MLP neurons of a small language model. Each row is named by its layer, matrix (gate and up: input weights; down: output weights) and neuron, and shows model dimensions 16-143. Each number is 500 + 40 x the weight over its row's rms, rounded and kept within 0 to 999. Numbers have three digits each. A neuron's up and down rows have the sign that makes its largest values positive.
After each neuron's rows, "fires before" lists the tokens most often just after its 100 highest values on Wikipedia text that the model never trained on.

L11.gate89:502558513542430426449589536493537508475541542498472446470617529472465439491413443513560499509577427535500507532518435519502468460466475444478512506503553525538509453506440520575487512509475520517484434551522453472483504497549466501465494533517448478545461483484491533564569553454422593505498453510469504467431468535509430522439503552523534506480544520509490521501531562477465474509501
L11.up89:529528439532364489522458484430476526513446522427471507504488484503560472501457459483490518530481458544471499503444523527595486481515515513571473522532501475554483508503444506529421542498509461526481498539509451467482438393509464445491498478481490447514489504430476579576485451486533494452481484543460448519467477491477428495435490439409443481499488480520560517405528491598482504489510
L11.down89:505488470507464587541529516484525511471519536547529549532468505520527505519533486536482518507494547511523485550496439487503556500562502466445475455539553593542532537511499507463501468544515469558526461546502536485504558503506553468453467503464560493556591459460508476529511532507436507469499512471473443412407387512505481501389484500405451477547545481541432452505473505469459524498513
fires before: "re", "ro", "er", "ri", "ra", "r"

L7.gate63:449565487428470533505551508437517510497487435452527526520498446565499530508430557489567521543415487513553440516499489520381468447492501564501483486507534519487525534482488468505546547506520525485512487535538458482494485593527520500449567508527427529536490478526456544511477428558502501478514442487560542474474492528528494472460516486497529523458488525544463501550524576505535529524491
L7.up63:551481477473493487494484473503486539460467419503578478493536492510597470430469480453511514468527503451504462493549506545469520494488530540576523499542530534473476547451541543524509469487424547480469488528524475447476512504558556541454487615541518533524489460495557496473481496484557468495545470455517498473494441449549519511510549520582540516518447487468512487584541499496444550498541
L7.down63:532415497458461516441563463502464472529530525520529458581497467494495503521466528476457578568571534443476544540522489512522557529568525512486437504463471436540517502513451507508461473469489516519574461518491530477533513497440563503515523458528551492466563469597478483488447448422529449497487483518439586513531501521552478478542387534492517436458530502498511502554503541520471538434501
fires before: " (", "ology", "un", "ical", " (1"

L2.gate138:499508467447490513506457511528498523565494495469565505522554522487541489495431444535514572468552507499434532587545488480423444584526510473522452471508428536475497472460538456460468442457550525462518504555476429458536459483569475521525518553496513514476478510512566513448478509454501518480528517539448536477517494510447493477484499495520570511475535480509509598451430525526518515411443
L2.up138:497530491469475539548534541526485507569528484449522493516492540475469491489412517467455544500528475504447511494548488526426457547528571475479456448495430529464473472457518480471485520497531479488496498568463442423535514458582456488537539530536523495455468511510525513405410497477462546474506475528522519494554524554424488445534541420515531504463540533484519523455401503513512554418486
L2.down138:488447534520556548510549443490496503498501559459461530490469497434544513518586537509511439437418493460483507434434544531446528535417543440483540540461489452461514525593484507519486478548476482489536539461520571504487539506452520469527509439539513455497475508464456497473523489514487461515503487460506478560533503440486493552519510492478532477552468514469492415555536438441443487529492
fires before: ",", ".", "\n", " to", " and", ":"

L7.gate1:550511565542500510449515554491531496500466534483430560449507493435535559485528417564492566470500498465509456487499486484452443545562540567429460558510485430461484493466551508542533503438497502464505558505480487438459490502484492561510487551512486457457484473424486466536520501460465482512443533504468498538484490547379477531497474489542439542505495545538515442495484515479442540492520
L7.up1:530470565514527536515437559465471500436414499548475596521521419479545506439539438434485568497541494510504468560543467486541500440506549521468515501521520513510502498507474469535549427501404463488482543525536489453458468468496475475521533542526552496465422538493524473506535476507475517532474496522527480468471523454489484557502462468563476482495521472531428497500538447567469513577483
L7.down1:460522529495586459534482510569477513493497486559464482509563497507361540424532517521488551564426518480522490478482393506495507528523486522534497544504464501487524522497507448525535498491564476508550508463463475448369566503459430489543545476467525526474507471570524562555524461531488452472504457482538479470571517500446498520445507524543537558496504469459464508437607494527536464524498
fires before: "ence", ".", "er", "im", ";", "ent"

L8.gate174:516529502512548521484556509524475580495549468557451565479463501568463421493501534467483439492515479550545515476565442478538499459528442588463478535543460528561544472468498521480422519535467522498512500452443532514468480547501480506446480499529516457511517460496520549548473507501503513443440452538474473496548492525427552527550580480496516524520455480466408498504544543466487511540561
L8.up174:440578504461505572492502522482486471481483517452476489471415511476501520446507525534467455549508496492548447520486471495494470484540520552448466480478502420532461471538497555504428529478469496503530507573475465539511470500562512495495486458485421469551558478416462489480538579477491582530478475571544551405466537483498484517540508564452566534470488506579428507512438565536547537507505
L8.down174:552491510541585583519538450495481499437457434490425476551458462532527468485531566541558482517521453470515439548501574458490475582467493472493544575485436547461442470562572503483534451529542558526517478498460544508471506557455491483453524533464469436473466525504494515493507547560455573538441522509517528501551487519463467486498487538477560497592515489507501467463520522562565535506382
fires before: "-", "\n", "|"

L11.gate112:505490519520581501474542514453514468446581472507560498490501526516496481489517485514472523546515495561499547504506505522486510521461500499470531496518449488488412459481483590469430529518537448561532526515569478463461543513562517537474484527518385416475520529479474458516535537502517437507509523471494508496502515448527442481537507614477419563462425481514575496418515597461470541563520
L11.up112:432490428506461523424528514492563431526521461508463498562528483547457523519528522501539497484537534525403495559495536438516486547451512503527443573498508482490510449462513513558492536472520483453471442478431491533568528517527490560556534550516427459421476588477513550561498460495502508543571494476498491544496461482521538513532487471549502514542503416451484431498448550511481511567533
L11.down112:491407384509531544417451476513464477458471527453461553436499531441482487419576546491430519477487537500500476531539526448521521500505485488479525550474538483503488471504509532454470522514445540479489482482443506492485482461421459469530540516505499566421537522439462525517501509450516478464496592517561545501492428546536567549490455494446423458475530480505555554427517501515602548486519
fires before: "f", "gh", "vi", "t", "th", "z"

L6.gate20:571527505519530464560509501534480556508495503483496558501536475491485532574474585576563552436484496504470476518540514516546437553543504508477511539455480442478560501483475492511488482520554487539511429519523466507484568530485500571481505472465470501471501527483436563484397433494425538539561425509534483389507503506433502466579519480577469521507465580491493463475488511495514461442457
L6.up20:477553459524476457473572502540510487515557545483534492386481480451512501522524541557451482541537528478445507467490490418518521497525506464474485503444464451544528517434466470556528505481477459420453502553523529420495520459531499544489575492564497497459460575478490539420477536485502539500498552466496567441516500550411438546577500521487468487490540504462495517514492452456398472485489
L6.down20:444479445503561572454453453490523534490547460509548465551521490544441515484503480435527513463467525528453559554563478456470491530477497534509498563416470567483508474500551478544460538514627558444562477528514481457491478514483481486429559489384477506488521479466470528518539478471483484464474497536502486534473476477451544463421560501560486565469469497535531508444480460555494439548436
fires before: "y", "e", "ic", "n", "t", "z"

L11.gate36:485529544519491518544473477549443577537503517473531513537508497430526521496496514533492470556439520529528453548496448529566512526441502518426510504522484542503433492545510528487485502502503473413536487504508521523576488465411511465500497419531517545541494524517465474449453493463484445461437351527473491463487482435455480533531509439409468518478523484582502474513456525531493432462504
L11.up36:609490515477500459581434509476539512511523481529477449408540473470449555510438470545538440540560556476540491510506472521545511521430473418480491464482532516446532467491497500542484559471540476472504470478530497492410516517477527479546492521457519581596533455540468572445522476510492563513514458513505582485510535481490522577552524487428481530519552546527537486500515513543507512449452
L11.down36:513504564528436551479428539489489481515504480557475533568487492536489466539516450541484543413536545507484460431467444471490532505498511492494549475514543485462459521539469530608482577466519500500510561529483598492483504509478511538485459475493493522474504512535600459550499543506508517448530611483535552496451509596519475505508600562433502538463448498505481498489503449396544517548524
fires before: "ed", "ation", "ing", "es"

L4.gate294:542470525497479440502500513556486514494525485503471521494573468487482506463454504436506463527473458430608490524465493458520539495477532485520560504526471476537489531532472526496553551496433467580457460537523505523445522499459511530546499457534546522585529483526551470507559545492436516465453493484470510589469494376529558529462551545539510554525537518521470467460471535460493452484525
L4.up294:502506533466430509496550461517455556479542460514433475518520480492508525504511467483447461495464537506551463478474508500509456524543506432504497579558570496485494493453494555530505448485478527481483466567459503585494557522513528536530463477488617509471506513560500533473484519571545509535538512450450528491457517517488500521522502545470387555463537513585459480484425424516525458490421
L4.down294:463518519470522447501473523525437501474597517539484532502541536548482547440476510494503502586498480530466503558483517578490536434550513567468526482475504552548517525464480520503531493435474574490507480439517501480572453477592525452484546477434531558505480451565499480545568504523498493551465461500445446486409512526473565417465495515542559538471539469450519504528537518516451535461519
fires before: "ra", "ri", "au", "ance", "ru", "'"

L9.gate187:450546484480482593469491494480502567587486544429435469531534506538524462504462435502520430437483570514535505459450487468471539505538507519442525482491434479488434491534524552499410544482525604502460570531468506471517567473525438551493530536490502469521391528533538500514521550498472470458452510534525488558519478463482485489513485457477518405510495535518463450521457407466487509592508
L9.up187:464547502607535558492542495456475521489471570541533503517523462550515496510473461533449508519523543547504533518511492483513508506550509518453503450449455521450458455515515543534547508494511525548485582534518532523505544404487484495494500463532452552511488514503421443431501519507558567480540555521558528508433482490556569517575539482454506505543523419575508450549442595472477501489437
L9.down187:573521484509504533496555437553492471424564547429528446569438442495562510479440588515544524457518445472437564499539470509516505472508477487393420501529490520489505429516487486482509475448496446526534478531534526514537510538531518501528523523495512522468403464503456490383474498456476527490490512509504495466493489508463555545509553456462461490519499509471471479480541576457471492531490
fires before: "s", "d", "ion", "cent", "ive"

L7.gate33:460517471440463517543484472492541625470526492456471530428445537488467476534420494511546504488511546528478507516455503525533471462493506575501518539540563534525524517442511472526547478465491521455555415516570539516484514477450467518513457487572415489494460526480520531489531531546532487568519407419583528464403536453498467539517501558541499490495540549488492499527472496532478418478434
L7.up33:474535492483473483466544511475543521499539498537433449418393569514432523375467558477438507540537514537499563442489486450538481467494499486522473424490457457472532436472534524514454507521499472439472436524540406535509485461541492514516513545534533477487484557498538553523527538512544550556517491439529514546486495515515493508561469483537530440541502540442496475422491501529481483376556
L7.down33:508501443537497513521458499479537553512454478457471524497517541509539449513533468506433479493442604525510464500502478479428509452446529537510490535465552486603485500491503518542498534483553460622485518492428412565509519559492512544466571461520478582480459530450491500504549534434538538539495487562452451462531529440486492491440506500465463484479481516535556568510468499473560528506506
fires before: " (", "lin", "et", " (1"

L9.gate268:511496497557477522443524501544442513440462508477451483444524515486482532464467489547477475494444511501530481472479476491489445486567519496450516546462499441493515389508481544487511436556512456414484457436528433462530480485439520529564442447463435522483554442431519527522554513546533463552467440460487508396436440533452465531450491495557523501415472481475483502547502485502456509440476
L9.up268:410581521479480482503487460507520545538534469527521456470486476511529494489552507489469505541503537481505560524545493472532527478500445525456487561493545453465536555527596464515475459491534492473567430577451486419527569566493415495507525573506456461481535490509490550518461461424518436489568527566569495527499512476531510464485507514571492522514459467436515551491557510525555530534440
L9.down268:534478499526502502447493503475490524430424556451423496538465419464490551502518472438603476494427500453509496529470509517569505567595504491504562510471535586450518484496449470418423503480552524469485576500547520464542499496488478524535481488543553490573534521429468551492457449516492471478485564491460512541525494503474482545443419493555440572530547493506517516521530482498541484575504
fires before: "ic", " of", "y", "er", "r", "en"

L11.gate203:546522492496498494443476491533526520538573467553462495463463496506458511446506504444507528438524461469514538529519482541546427475486527504542531429424499526523482422527435532526443477568408450501453509482568523517496500464558492481481530467477479513565537515457600501533518551460507520503505464534489507425455449509552425419563535434506488513486551575551483484465442581531605458555471
L11.up203:496497531477484557474569455534462500454514532513473436494540470466478540526506491549601436555506450521507454482564408531481411528434525577506528509543486435489468497536428469477483503582485534423547431575506512465566469464518494504508484550424568562569465464477513545505425503461539518493557527452522562516497471419547490451499473527474592556525480516519539474511487542483449505514453
L11.down203:479521432476501509449542517490459557581493516522450555447484572605496461453488516498516505491410482461480560576461483514531461501484471475521490492485532473537537474532557528493526389540500514487481548452473543523474522532505524570495528439500510550461458449444514398567541489521426450499529530530494527478492532534536433523525508500475530596473462540522440469500537503483408511517519
fires before: "s", "es", "th", " |", "g", ")"

L8.gate190:500451495469531461515445422538515451549547503500486455496482547476495496515476449452521471569523442518501505496558627477469488496523521531449521464538483574452490594489520512604467483508488493483532485410529557571465447503497519469442474521510480475482408389470562437524478506411500525494489497505534504468528513425521515488517444548565495553522506493463559475525515544501447486417495
L8.up190:534533502525481467536539511512506481460482520514494461480486538496556484521462516480405435554425522456492544533561480505494456451527566499441526569482491478497449486512480447447483510503553471476469485539580472472512501441451502436513611515464535483518526443495400538540484470437448504468535536475542482506422431497505516598537566552569538573472538450511494523535469512463507578506483
L8.down190:487484467504541513395437518515500492515466546479474490521610521560551526567472496456536451440543446462523449496403526500483483556513392526497542404397453518511495520545499500564513461464507510480508472404491553500543473579394459579498481478485541494483449475538513437500528525528478484538497473473556514468549497513460481443513574514521489497523489464464505526505450469502480469523506
fires before: "|", "|---|---|", "m", "der"

L7.gate157:451565498482506428483487533485545516519472527516468504523494514459518549510492458501520469587478495524521506544518526525436483456490534482508518474507494536494404557461436558528507517513448503545573524482567473431438524485505481518461580474486539559536516442518534484480593525440473453461452462483453487504433408471488553522603460534553461417517453452471453533489528446511539435501466
L7.up157:506485414469584565531499560495507518535493506499443460513449505531561442464493480524513466478460502458574479559498559510437544518551453484459535474419526451473491567515492451548528458527495506523499514489530513434471458570492520427499499486556560536543451553467482521496459581486487546516477477503399556458435506508444492511535442403488504522545484514502467532445484455415457501546515
L7.down157:499443495449523484554606468490472536445417552486483460505427564528488461543493498608452556512487461456511467503516530568588475505554468506499520460533441412488543526498526547499500504518466549511465450462496504482519546470487490464496546424579485511549549515558485443557514455467506499473497500511436494450558527493465442457453478449534506490497557515495522467520436481504452528512530
fires before: "us", "d", "im", "ent", "ist"

L8.gate150:527469482431593555503468504518481438441526561450445518482502519471529564468465508490441507493504556550518480485494554455516505517482408488495462543577521491428449554433452469503534478541561538514534470483540455615483435469496487542505471504464496457534516506520435478493564502487483443539420497493495575513507458535570437532515458478521511484498496558490492562464489520492447494481524
L8.up150:521468405536541479491511468479526520437465499474409474509491537556445521549437481489461494506545445508558530428433569379475446491519401545519483459578544522503511533503500467528552521481525483485475466546474457549503463489474509497483487475481564499411522466528480441566516516474476445494468542494458519475470489551517418550483474479582512486518491436511468579467518451539517532435466
L8.down150:475402456495520490506497557486451457532494464500477463488596448528559526505512533515463482539495545508509493459515460523527511444509488538556540514446538518576510468519448481547515548493455478460502509485461530529556556556472486468495527506530554531503539511549467542456540491435484513542490524478494460550576524441490540516464575507541539546468475501385520522479546563501548517490465
fires before: "iv", "E", "ure", "re", "ur"

L6.gate245:461525481456434450449560488479511568444522480517558519521491560514472487460482461544494503481482553540540560452500467493531457506548412472491492540474506567536513466512418495516551493530515462420514488431542473496474502434467433516459452454606405505544499435545491520501506525518550446498483552418479403604488508498505513510485510498529496469517559530505485463486467495547478453460485
L6.up245:449442471488497514406531475491535600504510439519432513471508480511504449530500571466504524550498491531538575525511519532537575522495439520510495541551563471475517529521485478586504508497452538543534468515507462486535533505517523492493461489526489491533459505546554487499526493463481531474511535525499499447503453514519421565509554524543502465594495474547522483450464512534566582452499
L6.down245:534517474437468524452379469440549506483537452485550525458521448456511478544467481552504494491483406578487460505458443521492527548545466533548505518493508498524468572530469438515513453510564548489532401538473480452573425467514506436551504473501488399530491418502521511488495488517455491539486544498468470490444529476555539491533557507537476501494497460524420490487474520483499499514539
fires before: " (", " ", " mi", "cu", " 2", ":"

L7.gate39:485568486448438469495570524511470465485501507504510404512462472554545510414551460478470561523528471490541471493474489535490524463513437464491463517483541503482503511548497464499566548457562464469556545478520518457465428525480473484448559491449492532465497513479484523558552532406529542497434487538556502542464483492525497487488524496516451530411502508482520431462455502464566519494534
L7.up39:510536458487409517538462580489437502542474470446461484521441523550473415473498497506448534481544411495482502433512517462512571506502510512488451495495466472524444533505487390512467471493486446516457578457494503576494530524455550465508508485529437449506484475503430495525530513452522498525579411493403484530536553538544504550521516464532536554450509521480486455533501462507548507517506
L7.down39:425405484515534511505566543508484472569509547514471482544462446455507503499464455482486473473543544473479541503499424433496543554578539491542495448573546557526487468497514510513529487505426465501580499504502524469593509443528506431450465373487491487483575412518496534487539579401458477506565515475482532460436549493497510522512486481470560475467568511560492518500513478524502582479436
fires before: "ic", "or", "ute", "ress"

L2.gate261:475521504514534499482553467517467505561508494457529522549588511547498459499554537479527479577519510522471582451540507498511530476527495404457486567537511495529503509437460507470464431577534423496541577475493540446537482408559459518446511483481517489496479511511563539531507490513460509480528581487572396549482524486484455521544547478440425536501417475540493499468537558472490504498444
L2.up261:522524478507548472523457454476550449408497557518488457551442439511482545480518548563480422485467512513568554471536564477459494516509563472501465481564469545568500508503469530479488516436452511425490580462523568473393493507536517556511453458481517539486459466454520410553502456500453517519463545534507615546491468531544437496456464471496507565463453474484499499495467477522480486440480
L2.down261:515539513512524522542505555502479513535483413500471497507475512484483583480563557468560521462453528452503512494537532506453548533465470473576462487510519426589475583544454528538526481492484539484508511496513489498447579517448462552571460486506440507475461480574464506492402460492505510468501525544557543433451509530476572515481529452466524522550484491578465465459494459518551558471472
fires before: "s", "es", "k", "ı", "arch", "king"

L8.gate241:484416511514490470490485511476553469457513561494519562449527510485552517484437477496536535496535554410538536396429471496523503481559542445555476549509528533495528460509472511562461486483456487438530544424490474501481606486461510510465489454467476488475500490535489431493495511488541490484556454513454424524504553534535556491554508525563561468512530432531408474523525530459492528470474
L8.up241:492604531541507487455491443469501512460487548544432541458443436472504507469432517522445525487465513452450500486518455466527478556447448421483484543553544460498493489495454486500503506486482462480501480491487530645454441482495500486484517478539541397482466526458497484547540532425480535513484450513433453438537469523522483511565438505497535577556498506480513479491480545432463484500511
L8.down241:543503515572476440530566513562437531494490516479527482451531521548454560540479528461523490508550452533536513474479574485450433422547596486580502483550547500558463515502498540484531529518548488532457486455499549507494529563559495528505519540404508516515497501517514522506522476492521476516533461474579591535474516479473445547511529480473472536501498445533502495488550483449672488478447
fires before: "s", " |", ",", ")", "cast", "en"

L4.gate12:510505469470491500486528513500496568493428484507493538466490502471456470423517500441453474468452522537528608586469482514476501505521514471485406503452548516487490543430502485503436484512508488573480488497512536549481405544477532498509483515534435468536432427549512548501473593581440553545488572507540518468542480569525467551569503538479491468552468434508513492529507445475553447469521
L4.up12:475434508503550526514524465506440545526520482510490472526517541519499461480467528470486519490482551426424553452497480554543518469453476515410401476537474501445449485478465515441535536530550501540422479490497493443445466555581488491492539511493487456538484591510469511515542574542479461488526555453519517503498522553441448486582484458477488571490511499511525540475443477465498538539513
L4.down12:529537467489523479536583488479509497549470526454486513552563484499538517502501464497483433481471467508440437484514509456485493488450507559543478582489487458452487427530495534501467455517464447543464511593453460518495437475496517522520522517495537476461519499480542509467510543572485501491571505512509530552414582551509539509461539544535483482525482493488569513545512480481493458491439
fires before: "\n", " ", " 6"

L6.gate145:608569523501472491517450540441462499517515522469486527465493542542557509491539448477522546565472545580486439428437466536478504528536477541417474530511406482541544525531522449500577457502481551441486493452542476447502492534534458551481555443504466526501530508488516496410553465507459490476493452495476477447519449525492501498436552548458515461554466488534478463553410421512454501550492
L6.up145:502519510467450560523440533447487510532530451472522504472466515516396538547538464535490564511508434489499461510443499522492435516481516547447485533478493453545489533414583532439477517450476530455529499486481457489503552641548446496513514561530561551410469492504527442430550485525458606459482491453445484457548523460472523518484430538478518509479555491554468506511561447483497461520498
L6.down145:557508525544494445446521513504489507462559540456555525614515541519533466483525469436534478523514473498514479504443542476436583484504449491459481412475520574410546390425493413491547513487502452466450517533531500533495493524538454512507515517493469436520477544490475490511549463469518452470482439497504484551510463573551525540520548514497504483484541529446472483522497505615527448477477
fires before: "ent", "u", "tion", "ence", "ally", "ate"

L9.gate54:465492514514463484494478539449504444457469540470417512527503497478605505489454484497517531497473502563457548541518507489528489462493490411481477514496486399444456470443526518501430523473533517525474442540533550524532446553519536412412635498534496547559637515460528468470515496536493581515519442533500509458500464518537521515538548487525519514492492524493525454489503521467535459530532
L9.up54:438483434533544459473509464460587491495494494469500510546532509482450527422514546491421522468524513560490546515528494538408470501528515531459441584426549519492521508470476521523451569500517541452506491468519568488497560464566568506482452482515422517498440577521552457512484467608516475518505463591486466556446487532468451527538543481513533481444545477563548560498502508456572445471517
L9.down54:496517497498479513524563495527448417485540430484506496499495468489537502525547456513480494524568464555524501483432486542439406504556525525479469407568493547539521527485511504496507504478487449426584442483500470554427458437532496500535462468541445555479470464483530544520446509533497528521544468507493526501423588491548445484508485507531466474533481482511464477461492495488485542544474
fires before: "\n", " The", " It"

L4.gate74:492426504483544580539473466461490482441481528470541519522532478509488521591531495523464457432506516526530433508542485463430490462503544536455426529506545444502566556484520531511535475539502533412603531550560495462566501453529512515529519449465460509536505553538497444541495527522510497482523459532515390388536421554507455558518506518502497552449532504572452567478484499449546470499525
L4.up74:437507414471497548469430426434510548431551533513542567536467488492441475481473532479474541515478457519521448496465532467490445558514478444456418479408588447464591540508500483493533451543501594472460488512504426542474505552523462527522388498521487484536472473481448532474518536541554557534515490577467493487492505500546546504510466512492568544528475426506564477485518529562509513495550
L4.down74:474491473476519577530441470476495501438547496473457500483577509461455515620536479504495476488456520493496461450558476466506458518574458516489536548519572458446510488480470426443558512518492438500549471535524556533487445471531540486467546511484489414503507475423560548486486478492563412476500536534499562455484506447505507576563496509461522530550508589515481497532413428475516503459500
fires before: "E", "N", "d", "07"

L11.gate231:483530521491537585435533537510465470503465574459510502492490503540493528458549513544420542511511542530484510567482475490550505468541494461510491488485573466521570539471491547494484469480521547460439495454483535469502469468479464452500514455435539502513404512486541527500514519466498582507536452472544520525517540501564503523524507495448530506517497546482479584423402498506495409525486
L11.up231:535497497604448464513496490499483533509531508529565530508520519560514528438561482529538499434551465493560542483548495497455458399539527536496539479544519462523600497528527442522524561483409475465522435517479486575494473546559409573545475463480495564526463511557555532584446450515532546466503513474515485456587497441530528494520464442477419523459496528487522478500453500502467538510458
L11.down231:473533497447554492525427505515552498414449457503509449493456487537482445522483522467478450504446485585555459513545575562610514511521489459507548547530487472516441522486555548519550448511454503478534524481538468448542517417492498489519572451477499432561551509468493466479558479537481408540505487477490479549584492554553536552512551526501564478545534517456470483535443470467541482500572
fires before: ")", ").", "}", " –", "born", ");"